MLP neurons of a small language model. Each row is named by its layer, matrix (down: output weights) and neuron, and shows model dimensions 32-223. Each number is 128 + 32 x the weight over its row's rms, rounded and kept within 0 to 255. Numbers have three digits each. A neuron's up and down rows have the sign that makes its largest values positive.
After each neuron's rows, "fires before" lists the tokens most often just after its 100 highest values on Wikipedia text that the model never trained on.

L3.down1434:142146114118059116101097102108111102122173154144045140091110103112139097189061143112157100094130123109117092190164111159132155182110159086054142126165119085109164122146162129130099117081073113157174122158155162134159134135217109096132116132163146109077192112120128108145142095143130139069162106127156080102149085186101089101123193123137209158199120125130171154176099154148166157174100116132112138150116113140137079145076143134109078073128099130120103118187155177124141125139153058067131131153141115134122173107067129143150166088163107123082091147120060164147088084144189162165
fires before: ".", " Dem"

L5.down136:140101140136125102118137130163107113131139155182089148105128114136171136164034110122139233119149100151164159143079079082167113126117105166137094103170097139115152149126133043121149128141082123134082136143141156183097057129144109114141159125100134161117106157135161093161131094112116144142108100089094148107164089108110113093166169115153124082066124154140244156111143157121070150095185168164179126146139112141132189107075113104140152121141141168096118148129158120123130107134138079161163160107060104103091162108084137125127173122103151131113129132108181164147133096110111110153
fires before: ",", " the", " it", " he"

L5.down451:180067200137165163080151149144086093098112120115169139061112126125052176157145082127119125084160131148108119126147043143137134127141081131101111089051116147152184111154136153133115104188169105188151182132158110135144100130060123154140093090108143097139120095112145146072138129183089115105122115179094109163121098164055143152131131157159117193135116095136123151108108097076108071194101142160135131137200148122092151127158170105150128061101151156063188163115103130112152102076180130182100127082193099137162079186130102124139085108084138150097192083138151121155122135116123165126
fires before: " of", " the"

L3.down305:146151152135111113127183104092106079087097089086123144150132104080077126145065135124065146092133111149124191158117064136132159107153174128215201180106060112156156106084144149127134183132107195174166140108138098183097133170180120121111148141154119120132147178094138143140121152115120085096142112144140088147192101128131090107152112084132140182176120073129168166128089098109101130079118119175140152117105168107134164134096118120113076148126155122136099126143112140189113156155162137183133145183153166153108119104155091074172158141146111145114197142173065152112166144119133167055
fires before: " (", ")\n", ")\n\n"

L3.down1259:156105137161148117134092086093109080136147076122102179108189106091120089052127107172099081119143152108142106178115177150153166124142117151138127146104161165124102122161111119164058071117161153124154067144139107124074144121110145123094206098123133113134044102112102102201110103183103123055111139150111145154163086158154152115140121088129153150110133125122092184097063113144216130118146141101082118136080098125062142177124077188091153143123170159116108175134107124128161093124117152101090150093099133156101099105152128067116149163203039135159149146105115103124098116111112210076
fires before: " |", " ", "0", " Cup", "1"

L5.down673:109128136088196107092165129141143151170172107171132161091170106100147073137045089126099119103110137124119103120141136131093120098127114185135129164101143126094162164059173110134125129143201166178041151080154126110118114164152115118142105148177157116150053109092161084116129117092119098128114118144113149128064103108107126074153153169146096101173157140133122116160134083102098100131148162128224120117143093140110169144163124153127080077169151163117088149120084138163120171124169122179049106089220108133136155150084173156126133113158126126110067135156196135083162147144139133128
fires before: "0", "y", "il", "I", "ile", "j"

L5.down404:118157137122082089165091135078125119166116101158166066147099166063121079170118128146130174118142138083073191221101133088134179094125150149123085086129115161163097103106088135134131155089094136112161107112128096089065144178142097087167132068083076136133101132138087146100158123096129094189119178101130092158160178098163147189102188114169143136089081127139169089089147158118140110139146053102100118100137129188156139136073090102160161067168151083146136111126131147192060132101110142095108180162158097126105120164072172097117133155135089150088080113118150106075122098130104129137
fires before: " (", ")", ")\n", " –", " "

L3.down1129:066104162167117131073114150142126093132048083118072077163069118144141151141117162092136124215089125135077154145155091058131144095125088079161080096116110188153137098201052114114147101123118135173111064170168156125168156128108114103159100077169084122109119101112175134080148138163156163115173145146093085127117090128175065106125100050125161139091173117156141142070116162127139111016117091115127102114174125102104069093170139135105143057110159135126142110142109166133144121157170113150125162102150122095051146123107127151127120130104123166112080142127109057138060092181126142097
fires before: " /", ".", " |", "1", "7"